config.yaml
d_model: 192
positions: "rope"
rope_fraction: 0.5
init: "uniform"
init_std_down: 0.0
lr_mult_down: 2.0
beta1: 0.93
grad_clip: 2.0
schedule: "wsd"
decay_shape: "linear"
z_loss: 1e-05
train_tokens: 163600000
MLP neurons of a small language model. Each row is named by its layer, matrix (up: input weights) and neuron, and shows model dimensions 16-79. Each number is 50 + 10 x the weight over its row's rms, rounded and kept within 0 to 99.
A block is one neuron, or neurons of one layer that tend to fire together. After each block is what it responds to, as a language model described it from the Wikipedia text at the highest values.

L3.up222:34 41 54 56 53 49 56 46 51 67 47 54 47 46 56 46 58 45 47 49 59 32 45 57 37 69 37 53 43 29 50 48 37 56 59 39 45 57 55 25 61 43 52 55 65 38 48 46 52 58 68 32 46 67 60 49 49 73 68 55 58 53 52 51
L3.up244:59 42 47 50 38 45 40 63 68 33 48 38 55 47 55 57 46 50 54 49 51 38 36 43 41 43 47 60 68 54 39 59 60 67 74 66 63 48 58 52 43 37 32 39 46 41 30 48 58 38 55 57 64 50 67 59 54 56 50 42 81 56 64 42
L3.up645:57 45 59 48 52 64 35 58 52 43 60 53 58 54 45 60 44 59 54 55 58 45 53 50 50 47 47 63 52 42 54 39 55 46 49 64 65 56 56 34 54 63 41 46 55 31 30 43 48 57 34 57 61 54 49 60 46 51 47 42 59 38 51 26
L3.up735:51 47 56 57 38 48 56 60 56 59 48 32 51 44 63 27 55 58 41 54 37 41 46 47 55 59 46 41 54 34 41 70 55 61 44 47 58 54 58 58 64 44 48 54 53 42 41 57 52 53 40 52 41 56 56 36 55 46 45 59 46 24 63 39
Description: Mid-word name fragments

L7.up131:37 48 52 49 59 60 47 43 58 65 49 58 41 51 30 41 51 46 69 49 53 52 47 51 47 56 24 45 68 33 55 62 51 41 61 59 42 55 58 65 53 35 58 52 32 52 58 51 38 57 46 41 35 67 57 56 53 60 45 60 54 63 47 48
Description: Section heading closers

L3.up117:53 64 50 40 63 43 63 48 47 51 46 51 26 32 60 47 75 36 50 53 48 55 56 70 59 41 46 55 70 73 53 54 47 58 52 45 41 55 57 53 26 45 49 71 57 53 53 51 56 55 48 41 50 35 28 45 49 33 41 57 59 53 52 63
L3.up307:38 54 46 64 64 59 46 52 44 42 43 56 45 40 54 78 40 37 52 64 53 36 52 37 60 55 49 43 57 67 55 63 28 60 60 49 55 52 38 56 28 51 44 40 44 46 46 53 46 64 45 25 57 30 47 65 49 33 56 40 63 54 75 41
L3.up516:62 55 47 63 62 57 40 58 55 54 43 37 45 47 38 70 60 62 65 48 59 55 53 56 60 44 29 59 65 60 61 61 51 60 47 50 39 35 55 51 52 55 35 63 42 47 44 52 41 50 51 57 44 60 67 36 31 46 39 37 56 35 65 41
L3.up628:51 40 46 35 43 61 34 40 60 70 48 56 63 44 44 58 37 41 46 63 43 36 39 47 60 48 53 49 51 60 63 50 54 48 51 65 56 40 44 37 48 51 56 49 48 45 50 40 56 52 56 33 43 37 45 41 39 43 51 39 39 21 47 52
Description: Plural noun endings

L7.up583:54 46 60 37 67 64 48 40 39 66 51 58 37 57 37 40 54 73 65 69 44 44 48 39 51 50 34 59 54 39 49 60 67 54 71 48 55 43 49 49 39 74 40 60 43 47 29 50 38 55 55 54 37 59 54 47 49 58 50 55 57 57 55 56
Description: Sentence-ending boundaries

L6.up254:53 45 47 41 53 62 37 23 52 45 53 39 62 54 36 53 75 50 50 49 81 54 48 41 59 38 53 37 46 45 56 69 43 64 41 52 69 49 42 43 49 67 56 67 40 36 39 50 50 45 58 50 52 44 69 51 63 43 49 32 51 53 50 43
L6.up551:47 36 47 44 36 40 43 54 52 56 50 40 35 47 49 48 61 45 58 49 54 44 53 37 44 31 48 54 69 52 59 50 52 40 43 45 57 23 29 36 41 43 52 66 42 60 45 52 53 50 61 56 49 52 47 43 60 61 42 58 56 45 46 56
L6.up648:25 37 31 79 57 63 57 44 46 70 55 39 52 51 51 57 53 53 48 64 65 45 62 57 37 35 48 64 49 48 51 44 29 57 44 31 57 33 40 48 61 42 48 35 43 37 47 49 54 52 50 39 42 55 38 45 37 41 53 62 58 42 42 46
L6.up695:60 55 37 70 45 45 56 50 53 51 62 49 42 41 38 42 29 45 57 57 73 62 79 47 30 40 32 50 43 52 43 66 50 42 45 41 60 41 41 32 53 46 54 48 49 61 45 46 50 42 59 42 61 36 35 44 51 49 38 48 56 34 38 65
Description: Plural noun endings

L3.up2:54 38 44 41 30 31 53 42 50 53 42 37 59 59 36 65 52 49 60 65 41 44 36 51 46 42 50 38 57 45 40 55 54 70 49 56 48 58 48 57 62 42 61 38 56 48 43 39 58 54 46 49 43 47 33 47 44 63 52 52 47 59 60 44
L3.up111:46 33 56 65 39 43 42 60 66 49 40 45 63 40 46 60 50 69 65 56 28 63 52 36 58 50 44 51 44 50 51 50 52 40 47 54 48 50 42 27 57 40 56 46 54 56 57 43 53 50 61 42 29 48 59 46 54 54 37 27 46 35 41 41
L3.up141:45 53 41 57 43 35 45 49 51 38 57 54 39 52 47 69 44 25 50 61 49 49 45 40 52 49 48 63 14 34 65 58 71 59 51 45 38 47 57 61 63 50 56 51 58 43 34 36 41 44 35 50 59 42 48 59 41 41 52 63 49 46 28 45
L3.up375:53 51 35 55 39 52 52 39 46 56 31 49 46 47 28 46 54 56 56 56 34 40 56 45 55 50 55 52 31 33 46 50 63 69 57 53 44 45 47 42 61 34 50 73 43 40 50 45 41 64 49 49 40 47 47 69 42 69 43 58 60 52 44 43
Description: Inner digits 1/2 in numbers

L6.up286:58 56 52 45 36 44 55 42 45 62 65 31 58 55 58 57 49 62 50 42 63 51 51 34 42 49 40 54 49 65 38 43 62 44 45 50 46 40 36 45 47 41 47 39 43 70 32 62 47 66 72 43 27 54 62 25 46 72 48 32 64 52 37 54
L6.up506:40 52 55 50 50 56 45 36 41 59 43 50 59 50 44 53 45 61 61 60 34 48 53 37 77 46 33 55 48 48 56 64 51 42 56 43 65 62 31 46 33 41 39 28 53 52 56 38 52 69 56 51 40 66 50 56 36 55 50 39 38 39 41 38
L6.up602:38 41 49 44 50 59 32 50 46 57 69 58 69 57 55 66 71 53 64 57 46 55 42 56 53 39 42 62 37 52 54 47 51 58 40 35 55 42 53 61 48 60 54 50 53 67 27 63 54 38 44 53 41 48 53 39 47 31 44 43 56 36 47 23
L6.up611:60 49 44 52 51 47 35 52 60 54 51 37 44 57 49 44 44 62 61 30 51 46 39 38 52 66 20 60 62 44 57 62 51 50 51 45 69 49 47 55 66 46 55 52 55 70 62 43 44 69 52 60 38 55 38 37 37 63 59 41 56 45 45 30
Description: Section heading closers

L7.up359:72 55 56 66 30 64 50 43 45 51 31 61 46 40 47 50 40 52 56 49 38 33 57 42 46 62 48 70 61 52 43 52 55 51 53 44 48 60 47 61 49 58 44 55 47 52 47 48 56 65 34 50 50 50 24 45 56 41 65 47 42 44 48 57
Description: Scores, ordinals, name endings

L6.up90:50 45 62 61 49 56 53 39 53 55 48 39 69 35 52 48 31 39 43 59 42 58 16 50 57 53 34 64 44 45 61 51 50 59 44 49 48 64 57 38 60 47 70 55 60 70 35 49 42 54 52 43 48 50 52 86 40 52 50 67 38 40 52 49
L6.up296:44 56 54 53 49 60 50 43 59 46 71 39 54 49 37 39 30 58 64 28 44 52 67 52 52 59 50 48 67 30 53 41 71 66 57 59 61 51 60 48 54 34 63 44 37 40 53 34 36 42 48 53 51 36 55 54 43 51 56 57 45 41 57 46
L6.up326:45 52 55 52 50 56 44 49 54 58 41 53 46 64 58 42 44 59 52 46 39 38 50 63 36 68 55 62 64 51 64 65 50 49 48 64 55 41 37 29 59 45 44 43 37 62 30 61 56 56 50 40 32 55 49 67 49 34 68 25 47 48 41 38
L6.up725:35 69 40 59 41 52 50 59 44 58 49 40 47 49 42 27 41 56 47 43 62 40 32 52 43 45 48 43 50 49 48 52 60 39 60 51 40 53 37 65 54 55 60 52 58 40 28 37 42 42 63 40 25 40 55 53 42 41 66 52 35 43 33 42
Description: Digits inside numbers

L3.up73:63 68 51 59 31 48 60 44 73 55 58 26 35 51 58 44 59 52 44 38 47 59 66 53 31 43 30 48 46 50 65 55 48 53 37 59 69 59 40 60 47 42 56 41 43 57 44 44 56 36 42 44 25 58 37 47 53 72 47 50 51 38 46 52
L3.up247:55 45 53 57 53 50 45 61 63 50 39 43 32 57 57 64 51 47 36 51 47 56 46 50 53 67 28 47 45 40 65 35 56 53 56 70 36 55 63 55 52 61 52 31 30 54 58 34 49 55 67 57 48 55 58 47 54 34 61 60 55 44 52 36
L3.up388:47 48 50 61 59 45 46 62 49 45 54 34 65 51 59 49 60 56 39 48 45 29 44 48 38 48 36 49 47 52 58 42 68 55 59 48 41 39 66 56 60 54 54 62 56 47 49 54 48 43 21 52 58 40 55 62 43 63 48 25 65 58 53 48
L3.up707:64 38 43 53 35 38 56 59 55 39 41 50 58 45 45 47 50 45 58 48 56 45 48 36 58 52 39 19 55 73 53 54 34 61 61 52 54 53 55 55 44 44 71 63 49 34 45 54 45 62 46 38 42 56 34 55 37 40 61 46 45 59 32 60
Description: First decimal digit

L3.up137:58 55 59 53 52 56 60 49 51 33 43 61 43 51 51 44 47 52 27 44 51 50 39 45 43 56 50 35 62 44 47 64 50 73 54 57 58 57 57 50 57 45 48 42 45 41 42 55 63 46 35 47 67 41 48 49 54 49 56 52 58 43 43 75
L3.up368:39 44 46 58 45 56 57 35 53 57 52 43 40 56 59 57 53 20 46 72 47 63 59 33 50 42 52 56 63 47 55 47 48 59 57 54 61 55 34 38 54 45 45 47 61 45 48 39 54 50 63 38 40 42 48 53 56 45 54 49 44 57 62 44
L3.up578:42 50 43 45 63 42 26 68 39 45 57 62 36 38 45 64 47 54 49 57 57 38 63 67 42 50 53 60 59 47 49 59 53 59 75 64 61 49 45 48 62 74 51 48 50 45 40 46 36 60 54 55 54 51 49 57 62 41 53 45 49 46 72 38
L3.up622:58 54 57 47 44 62 54 49 47 40 50 73 46 50 32 57 39 66 47 48 50 49 55 59 60 57 55 45 60 48 47 68 60 60 47 51 63 54 57 50 54 56 49 67 64 45 52 56 38 54 39 52 59 47 44 47 57 69 61 52 59 44 48 78
Description: Abbreviation-period before numbers

L6.up44:49 56 46 45 45 46 36 44 65 49 46 47 54 58 52 57 38 71 39 63 49 42 53 64 52 52 53 47 34 53 50 42 66 43 68 52 62 51 33 50 54 33 39 56 74 42 44 57 60 54 49 54 59 61 55 50 45 50 57 40 45 64 68 52
L6.up365:48 51 35 44 43 52 41 74 33 49 47 45 36 48 39 40 50 47 34 59 50 50 50 45 56 49 58 31 54 63 42 66 46 47 38 47 35 73 44 45 50 41 56 26 39 45 46 39 47 63 58 72 44 48 51 75 59 32 52 61 46 45 59 59
L6.up514:51 50 55 54 49 76 33 44 47 46 38 65 38 47 44 58 54 49 42 42 45 59 42 51 47 59 52 52 49 53 36 39 48 55 48 47 50 41 25 44 45 70 72 53 64 48 49 58 34 61 39 62 55 51 53 59 58 52 45 73 43 60 48 62
L6.up719:39 60 43 50 55 62 50 58 59 49 48 64 44 39 63 48 65 40 51 43 58 50 39 50 35 49 54 50 53 67 42 52 42 48 50 46 57 55 42 23 57 60 51 47 56 56 18 52 50 54 33 65 58 32 45 52 38 34 45 57 48 53 56 51
Description: Word-initial letter fragments

L7.up246:27 49 55 41 46 64 35 43 43 52 52 53 75 50 43 51 48 57 47 50 53 66 54 45 56 56 55 44 60 54 50 65 52 57 67 46 63 44 44 37 68 58 46 44 49 46 47 49 45 47 56 53 17 46 62 44 46 64 58 47 55 53 63 63
Description: Digits inside numbers

L7.up63:66 54 51 51 56 44 41 58 53 46 32 59 72 60 34 45 47 45 43 66 51 41 45 50 52 47 53 32 46 64 56 56 48 57 56 67 51 54 54 33 47 60 61 35 38 48 39 41 55 49 44 52 34 60 71 32 46 57 58 66 49 57 57 55
Description: Mid-word and post-decimal fragments

L7.up676:59 52 32 49 48 60 47 33 63 63 46 43 60 40 38 53 64 48 49 56 63 72 63 43 33 48 47 44 49 65 33 49 62 41 42 54 63 47 42 37 54 46 40 62 53 52 39 47 53 53 62 51 55 39 51 52 48 53 38 29 56 47 50 57
Description: Plural count nouns

L7.up306:56 51 61 44 47 53 52 59 33 49 30 43 52 65 44 39 54 60 45 68 56 41 67 53 54 45 52 57 46 45 49 49 56 44 47 30 55 36 40 32 34 66 65 41 59 44 29 53 49 50 41 44 50 46 61 54 58 36 40 48 72 61 53 59
Description: Word-initial split fragments

L6.up441:51 46 38 25 41 86 60 44 42 42 59 54 39 44 65 45 59 36 54 56 41 47 59 36 33 51 49 66 44 65 46 56 59 47 43 58 42 60 39 41 41 25 50 52 32 64 54 37 42 58 52 68 55 47 58 38 57 42 44 66 45 64 65 35
L6.up527:20 38 56 52 59 53 61 51 59 45 66 41 46 64 44 61 59 44 63 36 39 57 62 43 57 47 47 36 62 53 31 42 71 41 29 25 61 42 44 49 31 66 41 54 54 52 56 48 46 44 65 63 51 42 49 63 49 53 46 53 55 65 41 59
L6.up534:27 35 58 54 38 67 64 54 45 45 59 48 58 39 66 49 55 41 66 53 53 47 67 46 54 39 41 49 51 39 57 70 62 41 38 61 44 49 54 54 52 49 48 52 53 41 53 40 51 63 47 66 43 27 57 51 51 34 40 40 48 63 74 39
L6.up568:43 45 43 57 27 49 55 51 55 34 46 49 51 58 66 62 51 64 54 41 58 46 49 47 53 60 45 52 39 63 58 55 45 38 44 34 50 50 35 47 62 43 40 53 45 54 24 55 57 47 61 58 54 58 64 54 62 40 70 54 50 40 56 68
Description: Mid-word fragments, unfamiliar words

L6.up183:43 34 29 58 63 41 37 50 47 67 26 58 64 54 52 52 55 51 64 44 47 37 50 44 36 36 27 42 58 45 57 56 50 47 40 46 39 37 55 54 58 58 37 57 55 45 56 45 49 68 60 40 43 57 61 56 48 43 55 56 58 67 57 49
L6.up346:30 25 45 39 58 64 39 47 36 42 64 65 43 48 52 42 56 66 40 40 52 52 62 48 43 57 36 44 40 59 42 54 34 49 47 36 53 47 50 50 59 60 41 49 52 57 59 40 36 73 54 22 54 47 45 56 43 54 68 60 66 68 61 58
L6.up371:52 54 72 51 67 45 40 51 57 46 44 58 51 45 30 79 52 38 43 50 36 42 55 55 45 52 47 53 34 60 40 40 54 53 49 62 34 49 40 35 59 57 31 57 35 40 63 58 66 61 73 45 45 47 44 44 54 69 34 32 56 54 72 60
L6.up552:46 45 80 33 59 28 53 52 57 50 47 60 46 44 58 46 48 55 46 71 56 52 38 61 48 49 55 44 44 57 48 55 40 52 66 44 47 42 55 55 58 37 63 58 62 47 54 41 51 50 71 48 49 60 59 50 61 62 52 54 69 49 57 76
Description: Sentence-final punctuation

L7.up408:51 47 53 47 50 75 51 49 43 51 50 55 39 51 48 29 76 48 57 46 62 61 45 48 56 60 49 46 47 57 53 65 48 62 65 55 66 66 42 42 37 51 57 49 49 55 37 42 49 59 30 47 51 48 62 61 47 51 51 49 46 55 41 47
Description: Before year/date predictor

L3.up48:37 34 46 81 34 57 62 58 64 44 58 42 54 48 54 51 65 43 43 49 58 50 62 35 53 55 61 47 46 46 44 40 43 55 27 55 46 41 48 67 59 65 58 64 51 23 44 55 63 50 53 40 46 42 43 59 40 51 73 39 64 44 53 46
L3.up120:79 46 48 59 53 63 62 61 51 53 44 43 62 52 45 53 44 48 42 48 39 44 49 50 62 56 51 50 47 60 49 51 44 49 36 37 46 58 52 64 53 65 58 46 37 28 37 53 40 52 35 39 42 46 45 38 35 41 55 47 36 61 65 57
L3.up246:59 55 66 51 55 69 55 40 38 37 26 49 62 57 50 67 48 51 45 62 27 55 59 45 65 63 44 46 54 68 42 53 34 51 41 36 47 43 49 55 38 43 45 52 47 48 50 42 66 67 52 50 34 57 38 61 50 52 49 55 46 51 53 56
L3.up348:62 50 65 63 39 59 60 59 40 35 55 44 59 53 49 62 58 48 47 52 39 60 53 64 43 72 43 36 47 67 40 54 34 46 27 48 39 48 40 47 59 51 54 53 52 65 55 59 45 38 53 47 41 60 57 50 59 44 57 61 47 56 56 57
Description: Ordinal suffixes and templated labels

L7.up733:37 51 71 45 56 47 41 51 54 48 42 47 55 58 48 45 52 52 49 48 69 64 63 41 68 53 30 70 65 61 31 58 42 39 38 52 42 45 38 57 56 48 53 29 54 45 61 42 40 46 64 64 42 41 54 44 42 57 53 58 54 44 37 68
Description: Mid-word consonant fragments

L7.up253:50 53 58 57 42 47 59 40 55 51 52 56 50 48 66 39 50 70 66 39 50 52 65 37 29 44 49 39 62 61 61 53 79 45 46 50 42 44 46 31 50 53 44 42 73 62 69 43 54 56 34 36 50 54 56 47 48 55 43 48 36 41 56 66
Description: Early pieces of names

L3.up598:53 54 75 61 56 57 30 57 63 70 45 49 51 36 44 64 51 34 58 64 53 62 58 20 51 44 34 53 51 63 62 43 42 49 50 46 53 49 38 45 44 62 44 59 31 50 47 42 60 51 49 46 40 41 48 46 46 42 57 58 41 45 50 53
L3.up646:67 59 50 67 53 55 59 45 53 46 42 44 45 48 58 48 68 45 72 54 38 55 54 31 54 56 37 26 51 60 68 61 64 51 43 62 49 41 56 69 34 50 41 48 41 51 40 39 64 52 51 37 30 50 57 60 22 42 63 62 42 53 33 51
L3.up671:37 46 60 32 59 56 45 43 61 56 44 53 35 44 53 32 60 37 71 63 30 53 65 51 61 47 30 42 43 53 40 53 56 60 55 55 50 32 54 35 31 61 38 55 32 53 42 42 50 51 50 48 36 57 40 24 48 33 42 67 51 46 38 32
L3.up721:60 52 40 36 53 60 43 37 56 51 44 43 43 42 45 63 66 37 56 66 59 45 57 39 65 43 49 41 34 53 51 48 56 78 58 68 48 39 42 45 48 52 48 52 60 37 52 45 52 62 44 64 47 58 45 38 28 57 68 52 43 41 29 47
Description: Sentence-final periods

L3.up328:38 58 47 54 43 34 48 58 54 40 61 47 61 42 56 52 49 49 51 55 64 34 32 50 51 43 55 60 48 50 42 45 45 57 47 63 39 47 52 59 58 45 60 47 73 36 47 47 38 61 43 54 67 59 45 59 51 62 54 40 47 55 46 65
L3.up380:49 37 50 54 57 46 37 60 58 59 46 35 63 57 50 48 55 65 61 36 41 49 56 50 49 60 59 66 50 59 43 52 46 63 41 45 50 42 57 69 49 61 56 43 51 64 43 47 58 53 40 66 65 67 55 39 43 45 54 50 57 58 56 57
L3.up509:35 51 51 60 52 58 49 45 64 54 43 47 54 48 48 52 74 45 49 50 57 45 53 38 39 52 51 57 28 34 63 57 49 48 46 61 44 33 52 57 51 58 61 57 49 41 38 49 39 52 45 40 78 50 63 42 59 62 56 56 39 46 45 66
L3.up636:41 37 75 50 59 64 57 40 43 43 50 38 34 56 56 59 53 37 50 51 60 45 39 42 59 51 41 54 51 42 47 35 49 53 58 52 44 54 47 53 44 48 32 41 45 32 32 39 32 60 46 34 68 38 55 40 51 41 74 46 50 59 42 77
Description: Word-starts and clause-linking "as"

L6.up168:43 61 46 56 63 33 39 23 37 56 39 50 60 35 37 54 54 65 40 40 61 67 41 43 50 57 48 44 50 66 62 67 62 56 48 51 52 40 33 51 51 51 53 54 53 49 62 39 45 45 43 53 54 54 44 61 45 36 56 28 38 56 66 45
L6.up586:52 52 66 54 29 43 43 36 50 48 48 57 65 40 45 61 63 64 42 52 37 40 48 39 65 35 43 48 48 58 62 28 45 47 51 54 51 56 50 56 61 49 57 38 55 40 47 18 49 59 50 60 44 62 63 53 63 68 50 45 37 39 60 61
L6.up747:34 51 56 59 63 50 36 40 60 53 46 63 60 51 29 59 68 67 47 40 37 56 36 58 32 54 25 40 45 48 43 45 58 54 39 32 52 60 50 49 37 58 44 44 44 60 55 36 46 39 45 52 40 51 40 57 44 50 51 46 49 64 46 56
L6.up757:48 43 50 59 55 44 40 52 40 52 64 38 26 49 43 47 57 41 66 40 44 41 44 35 66 61 40 37 39 67 75 44 48 42 48 55 51 35 44 85 49 59 61 39 52 60 53 53 54 51 47 48 57 48 59 56 48 41 63 72 48 48 53 55
Description: Biographical subject pronouns

L6.up192:41 67 57 43 60 51 53 39 56 47 49 29 66 54 42 58 57 50 49 48 53 53 61 56 41 59 43 41 54 52 51 63 49 35 54 39 42 49 32 43 60 43 48 58 52 64 41 55 36 54 49 43 28 47 42 52 46 50 55 59 56 42 50 54
L6.up375:45 45 64 52 56 55 45 44 38 55 31 37 40 48 46 46 42 51 47 58 40 56 45 47 57 58 51 53 49 47 69 57 53 46 30 52 36 35 57 52 45 49 57 46 56 46 47 44 55 70 31 50 55 41 48 50 57 60 56 40 38 48 53 59
L6.up449:49 47 52 45 47 47 48 39 46 41 58 62 38 37 58 39 49 50 48 61 51 57 46 49 46 42 52 44 34 32 50 48 58 40 49 68 64 45 38 54 58 62 42 54 59 37 52 43 44 54 41 50 49 24 59 44 49 64 47 46 19 66 68 47
L6.up693:37 50 50 61 45 43 48 35 43 37 65 43 41 62 40 42 42 64 34 70 40 49 56 45 52 52 40 53 54 49 46 38 65 48 42 59 46 36 32 50 50 62 57 54 47 40 31 46 48 61 46 51 39 42 63 72 39 53 49 51 57 49 46 66
Description: Ordinal and unit suffixes

L6.up134:71 55 58 47 47 44 35 26 46 57 39 44 47 49 46 47 58 43 52 64 50 48 32 52 67 35 52 45 55 55 61 51 38 69 60 39 50 55 60 43 56 44 42 49 39 55 41 38 50 69 44 35 73 51 42 50 46 50 57 42 62 40 38 44
L6.up687:53 49 36 50 87 49 53 50 50 57 57 51 30 37 52 41 37 37 32 41 50 76 45 51 44 47 39 42 41 41 54 33 43 68 40 63 59 64 41 32 49 58 46 53 42 47 59 59 69 71 66 51 47 65 57 48 68 48 73 54 49 49 55 34
L6.up726:57 63 49 47 48 52 39 37 51 52 49 62 58 28 33 37 58 49 42 46 51 87 60 48 45 37 55 35 23 37 57 51 55 58 60 48 45 58 46 48 51 57 74 37 38 73 48 57 53 45 49 51 53 40 53 62 48 60 76 57 69 50 44 50
L6.up764:51 50 41 52 63 55 59 43 67 47 39 73 58 36 55 71 41 51 49 47 53 55 45 50 51 41 53 37 61 66 35 49 55 49 24 24 66 45 40 30 45 45 63 48 45 59 54 57 77 52 26 43 59 40 51 39 50 40 53 49 57 40 70 40
Description: Field-label colons

L3.up109:39 49 60 56 52 53 42 56 51 79 47 44 61 42 48 61 42 65 44 39 41 47 44 40 44 51 45 80 62 47 58 65 53 48 74 51 52 45 52 33 34 45 43 51 50 58 51 51 65 60 48 55 47 38 52 47 55 63 56 67 50 47 50 48
L3.up122:54 55 55 51 60 56 37 49 41 63 61 37 46 42 51 54 38 36 30 50 57 55 47 33 48 57 38 48 46 56 60 56 55 59 51 56 57 41 46 51 60 52 25 54 46 47 42 30 51 45 39 44 49 33 51 59 55 42 25 57 61 59 51 69
L3.up689:60 47 35 78 49 64 49 42 39 46 30 49 51 55 52 31 48 69 56 36 60 59 55 30 46 53 43 66 43 48 52 35 44 34 61 63 46 58 44 56 37 40 56 43 60 62 53 46 44 57 53 52 40 61 45 49 40 73 64 54 50 46 47 56
L3.up724:61 48 53 58 68 56 62 46 64 59 71 44 44 48 36 49 47 41 50 50 47 62 71 51 41 52 41 60 78 39 53 70 40 62 50 44 38 37 47 42 44 45 56 42 69 67 52 48 51 64 53 41 57 52 58 27 83 57 54 45 51 31 64 60
Description: Wikipedia section-heading closers